Weights of a small GPT-style language model, trained from scratch on English Wikipedia.
Architecture: RMSNorm before each block, learned and rotary positions, no biases in attention or MLP, untied embeddings.
MLP neurons of a small language model. Each row is named by its layer, matrix (up: input weights) and neuron, and shows model dimensions 192-319. Each number is 128 + 24 x the weight over its row's rms, rounded and kept within 0 to 255.
After each neuron's rows, "fires after" lists the tokens most often just before its 100 highest values on Wikipedia text that the model never trained on.

L3.up973 [146 157 155  96 135 115 142 148 141 141 130 101 112 182  99 141 175 115 108 150 126 127 115 120 180 118 113 153  89 142 123 135 180 122 122 116 128 130 154 121 164 108 150 125 126 125  90 122  91 146 114  85 117  98 112 171 129 130 144  71 128 185 120 131 198 171 103 145 151 114 126  99  95 156 141 153 110 130 133 136 136 112 124 116 118 102 142 133 145 100 137 104 138 143 115 122 120 164 142 186 139 139 184 177 125 136 159 113 136 123 146  99 120  96 151 137 129 122 162 150 100  96 164 146 100 161 132 120]
fires after: ",", " such", " that", "s", " as"

L3.up499 [ 92 141 113 163 165 134 146 113 129  88  94  89 155 138 149 122 121 132 142 134 145 115 129 171 155 133 105 157 110 180 123 110 185 138 160  90 166  82 143 158  72 121 161 155 162  97 119  89 143 139 147 131 155 214 164 111  91 143 116 140 144 118 150 111 107 127 130 120 154 104 126 128 165 125 130 124 109 143  84 138 115 130 114  95 107 168 145 135 163 157  76 128 160 118 129  88 134 116 142 118 114 157 147 133  94 119 141 104 129 121 111 120 110 151 142 139 154 135  94 122 148 102 138 166 121 125 117 147]
fires after: ",", " one", ")", " out", " Inf"

L3.up801 [128 145 130 106 156 112 102 139 159  74 140 127 121 141 145 129 133 109 141 124  93 126 108 142 113 112  97 140 192 134 181 171 163 119 124 100 116 129  90 138 105 127 152  97  92 189 102 135 121 120 102 168 134 129 127  56 136 126 110 163 145 141 140  94 113 127 114 121 120 108 141 167 120 169 137  70 113 131 117 138 127 104 162 134 129 146 155 165 141 126 133 167 118 149 138 113 158 160 154 134 114 141 127 131 107 117 134 142 139 122 135 106 128 145 126 143 103  86 129 153 106 136 123 145 129 187  92 119]
fires after: " one", "To", " of", " List", " For", "ist"

L6.up1236 [127 130 156 144 102 116 113 118 104 200 137 141 143 109 142 102 167 167 128 149  93 128 156 148  86 112 179 119 134 145 175 157 122 151  88 113 160  84 118 108 166 114 130 136 152 112 129 101 174 148  93  96 155 153 130 116 160 161 140 137 101 126 172 128 159 129 102 132 146 135 134 125  75 103 147 154 125 128 120 108 138 153 107 133 136  40 137 145 167 137 103 114 108 150 102  75  88 134  88 125 128 151 110  99 121 123 109 174 108 147 116 126 173 196 126 168  90 127 115 152 138 148 120 162 120 171 113 137]
fires after: "\n\n"

L6.up467 [172 123 131 114 146 140 159 115 101 157 138  87 133 125 132 156 144 164 142  60 124 158 126 130 173 130 176 110 104 120  98 129 178 154 118 123 140 134 130 134 140 104 141 130 166 155 168 126 163 118 130 189 109 161 120 156 106 161 143 107 138 145  82 139 111  92  98 117 146  97 137 118 103 123  88 103 142 136 104 145 154 101 146 109 176 127 118 112 133 135 118 119 183 121 126 167  97  84 118  87 118 151 120 132 122 147 117 118 145  86 122 160 174 124 102 121 133 107 107  90 104 144 119 122 112 137 102 126]
fires after: "-", "|"

L6.up1124 [111 199 105 162 120 148 164 127 132 141 109 102 159 136 151 105 108 134 112 130  67  95 151 111 116 173 124 142  98  86 117  84 141 134 140 128 102 144 149  91 157 101 169 123 104 155 116 137 105 144 112  78 131 160 108 119 116 119  91 117 162 116 124  97 111 135 122 100 165 143 132 166 180 122 152 165  93 137 124 141 160 105 100 120 109 164  97 162 120 150  94 110 139 143  98 128  79 152  99 120 114 152 140 104 139 125 117 148 124 119 152 145 133  92 108 153 120 116 165 127 120 146 138 100 101 194 153 137]
fires after: ",", ".", " that", "As", " as"

L7.up6 [181 153 105 136 134 137 118 130 116 149 130 126 130  73 152 121 128 147 114 103 149 128 129 117 106 168 148  96  75 134 123 121 158 118 105 150 130 139 128 129 150  91 147 110 120  98 187 137 159 152 136 135 119 154 147 156 101 131  70 126 124 167 103 188 117 109  97 158 108  70 109 105 119 157 137 128 117  88 151 121 119 129 140 128 159 124 135 129 116 135  91 150 134 132 123 117 100  81 117 108 104 115 170 125 137 105 135 124  92 122 132 133 133 165 125  80 134 123 150  90 129 109  90 160 147 142 155 135]
fires after: "-", "|"

L7.up33 [158 121 124 108 123 147 148 122 100 138 115 115 167  95 160  84  99 105 162 169  79 129 134 113 112 152 162  82 117 127 106 142 134 134 156 150 180  99 116 158 134  98 112 189 111 149 156 123 128 185  97  98  82 142 129 146 138 158 105 111 112 125  79 177 175 135  96 117  65 115 150 122 127 116 114 144 113 133 114 163 143 140 161 119 152 112 145 158 184 123 142 113 106 151 113 143 115 153 121 139 145 144 152 166 164 131 133 114 120  80 132 137 132 129 145 132  97 189 149 109 126 118 149 138 150 115 163 175]
fires after: "|", "-", " |"

L3.up243 [122 157 120 141 130 121 142 129 134 139 108  74 130 134 132  48 130 113 153 101 110  96 143 123 111 132 151 157 101 135 120 112 106 139 175 165 137 147 133 141  94  89 138 165 103 121 129 191 132 130 111 128 139 100  95 119 166 153 115 131 170 179 133  91  94  66 119 158 112 113 142 143 152 140 156 150 145 123 142 168 127 105 157  90 137 114 114 152 110 145 124 126 150 145 147 161 130 107 116  83 105 133 109 115 121 103 106 159 139 186 147 133 125 141 148 145  88 149 138 158 158 147 103 100 125 148 139 115]
fires after: ",", ".", " Th", " and"

L6.up216 [ 83 101 120 101  79 143 110 131 142 130 106 156 128 140 117 126 152 152 129 152 125 131 133 135 136 109 145 145 133 124 124 144 134 131 153 106 146 124 173 127 105 106 175 139 154 123 172 174 197 125 121 155 150 135 172 137 115 136 112 114 115 187 120 130 169 110  65 130 162 121 109 112 142 123 149 131 162  84 119 115 140 141 168 165 182 121 108 123  75 107 122 152 161 117  89  96 130 113  60 110 136 117 180 117 130 118 124 120 109 144 166 108  90 126 110  97  97 134  83 103 137 108 137 152 119 132 122 131]
fires after: " (", "-", " —", " the", "in", "the"

L7.up31 [ 96 127  99 126  92 119 156 104 150 139 132 155 157 128 147 115 125 119 140  92 124 119 101 157 131 121 155 146 116 137 155 151 161 135 122 159 149 165 116 130 146 135 135 139 140 115 164  81 142 128 164 116 124 140 120 129  75 170 128 130  96 168 106 130 128 139 139 146 157  91 124 104 153 148  92 163 130 114 139  80 120 129 118 129 118 130 141 167 131 115 127 151 140 112 125 101  92 167 105 139 173 173 141 150 153  85 133 134 139 132 129 141 147 103 130 105 132 148 176 144 176 131 130 195 125 161 136  98]
fires after: "-", " Nor", "|"

L2.up145 [120 155 121 143 102  92 188 131 158 172 123 119 107 157 140 119 181  95 101 164 154 120 113 141 175  79 150 104 125 160 161 139 110 144 127 119 102 103 169 129 140 120 180  74 105 136 102 153 124 117 115 114 144 127 118 158 111 169 140 149  93 139 126 130 114 132 123 142 177 103 141 147 143 150 104 140 154  94  90 172 103 132 133 159 146 154 102 173 154 153 113 141 109 184 128 137 147 143 110 100 173 149 165 155 110 105 107 121 133 157 144 176 102 105 167 135 138 130 131 141 105 143 127 118 155 188 118 135]
fires after: ",", " that", " even"

L6.up790 [111 136 102 135 133  99 135 140 144 115 134 110 146 129 136  78 165 154 146 114 137 128 120 130 129 132 160 107 130  99 131 137 147 135  88 127 155 110 123 155 153 117 141  88 122 131 119 144 147 158 126 142 127 151 123 110 180  96 133 138 115 147 124 128 122 109 105 123 103 124 138 139 138 139 117 148 110 134 142 113 178 142 152  86 101  84 140 106 130 157 118 134  64  95 150 141 133  70  98 144 116 125 160 162 135 135 101 147 103 139 142 144 119 149 148 126 118 126 173 101 106 180 108 136 164 135 121 115]
fires after: "-", "|"

L3.up450 [138 175 108 137 156 121 131 116  93 128 152 141 151 155 145 115 138 160 136 174  91 119 142  92 192  93 131 131 130 186 103 140 172 142 148 109 144 123 138  92 173 127 130 120 127 173 171  99 106  93 106 144 136 158 137 106 122 127  98 118 135 149 138 130 124 154 113 136 142 154 108  98 152 142  88 107 102 156 123 131 118 110 115 138 106 164 160 166 142 149 119 155 116 194  90 167 171 136 175 143 117 138 179 146 127 130 155 106  99 111 141 126 127 176 160 167  88 145 120 165 128 164 139 133  98 118  95 121]
fires after: ",", "."

L6.up798 [158 116 121 127 139 145  94 136 166 107 120 102 128 139 138 119 154 124 152 156 103 178 131 116 117 109 167 120 121 111 106 101 132 132 101 153 126 148 154  94 136 113 125 124 153 111 126 111 110 151 140 115 150 169 130 167 112  96 130 104 104 112 131 109 173 156 146 161 139 123 131 113 157 169 138  91  99 165 147 131  98 149 136 171 158 165 125  96 162 143 132 125 108 140  84 118 115 115 145  93 129 151  93 133 137 144 143 160 126 139 126 153 141 142 142 148 135  95 140  99 115 186 154 141 162  94  63 133]
fires after: ".", "t", " med", "ost", "te", "rs"

L3.up425 [138 157 102 133 131  82 140 155 126 154 105 111 133 157 156 104 137 130  71 137 143  93 142 131 138 100 145 114 122 124 121 146 100 123 145 170  87 105 184 127  86 111 119 137  89  90 124 100 158 157 125 142 119 150 117 129 126 177 110 157 136 138 112  69 109 124 126 117  96 112 136  83 158 118 145 148  96  95  99 128 146 126 133 143 111 144 123 172 150 148 123 149  92 163 152 155 160 125 121 121 184 179 127 128 116 137  92 125 155 165 145  99 116 132 153 147 124 144 141 135 159 164 131 117  92 126 157 151]
fires after: ",", "′", " that", " Th", " Go", ";"

L7.up198 [130 141 139 151 150 138 175 163  91 131  96 104 118 145 153 128 129 177 114 141 164 108 104 112 121  96 144 159 126 171  94  96 139 169 149 164 103 107 135  71 156  87  99 128 137 131 109 154 121 116 116 145  79 145 132 116 190 116 100 124 110 111  66 145 148 176 163 100 170 105 140 102 120 155 172 129  97 146 115 150 153 124 137 122 117 183  94 133 126 100 133 182 149 111  76 179 130 101 102 153 132 155 129  97 117 114 135 132 142 125 174 186 123 179 124 138 163 176 126 118 132 149  83 118 121 141 138 131]
fires after: ".", ",", " and", " but", " that", "\n\n"

L7.up521 [146 131 109 102 132 114 143 138 115 145 137  94 130 142 155 135 102 172 146  91 134 103 101 128 138 163 107 131 116 115  96 181 117 127 103 109 111 144 137 103 177 152 137 118 114 157 139 131 103 129 122  85 150 198  79 145 130 116 135 130 113 145 133 137 120 143  95 139 139 131 105 127 119  88 143 192 133 169 160 140 137 130 146 128 143  86 140 159 101 117 127 140  96 140 110 144 116 142  91 131  98 165 111 113 150 133 145 175 130 134 126 153  94 129  75 123 141 133 136 124 129 101 156 109  75 134 129  99]
fires after: "|", "\n", " was"

L13.up781 [132 117 120 126 127 108 114 134 163 168 121 113 133 132 103 118 159 132 125 119 116 156 130 139 145 143  99 122 103 140 102 157 118 122 117 157 119  90 110 113 144 106 129  98 111 135 140 142 126  93 108 115 156 119 137 123 114  88 136 154 139 139  82 105 129  76 140  95 143 141 132 146 116  97 184 147 130 196 121 105 102 145 137  87 135 176 141 118 105 128 193 122 179 123 110 176 134 104 125 176 171 161  87 151  91 142 124 120 111 159 132 134 122 146  94 155 167 112 160 109 104 132 135 135  83 139 118 132]
fires after: "|", "\n", "N", ","

L2.up276 [113 135 137 123 106 110 102 101 159 171 135 169 143 117 167 141 134 138 108 147 125 115 165 115 137 143 131 115 115  94 172 134 119 123 113  89 122 138  69 118 150 124 158 144  93 155 112  83 120 124 153 138  49  92 109 152 103 145 114 128 128  91 168 120 147 171 175 101  91 120 190 147 145 149 151 150 174 159  96 143 127 114 158  72  82 148  99 140 131 136 153 117 142 121 128 141 149 112 122 134 139 151 135 118 109 143 110 103 128 130 128 136 105 129 105 112 157 102 117 142 125 158  97 150 122 125 125 176]
fires after: ".", " inter", " disc", " dis", " acc"

L6.up675 [ 91 129 114 132 150 126 158 114 124 138 162 119 113 173 140 167  88 156 122 135  95 130 112 110 100 135 114 150 122 103 141 122 145 103 110 147 108 160 120 100 108 100 144 113 123 191 167 150 184  97 160 105 157 117 158 131 100 133  86 137 116 186 133 157 101 121  82 138 130 134  71 140 133 131  74  92 150 158 128 121 120 142 155 131 158 126 156 135 118 106 136 104 129 115  70 111 110 118 136  63 122 118 150 107 138 141 121 177  97  96 147 121 167 161 152 125 100 173 144 154 111 196 151 133 108 154 148 167]
fires after: "'", ",", " \"", " ("

L6.up159 [138 141  76 127 144 132 103 152 144 113 122 152 140 178 165 131 134 127 107  96 110 121 131 154 126 133 175 135 140 114 107 114 148 144 118 135  79 194  84 168 115  72 112 139 118 119 117 114 110 143 116 131 150 149 110  68 146 106 137 142 123  87  85 132 158 154  98  67 134 134 163 140 145 130 135 146 100  80 139 129 124 140 149 165 124 144 162  93 124 116 176  81 114 129 100 116 148 129 111 121 120 121 102 114 135 139 128 146 115 130 130 142 101  91  75 150 138 102  94 115 117 143 144 144  97 132  89 134]
fires after: ".", "\"", " of"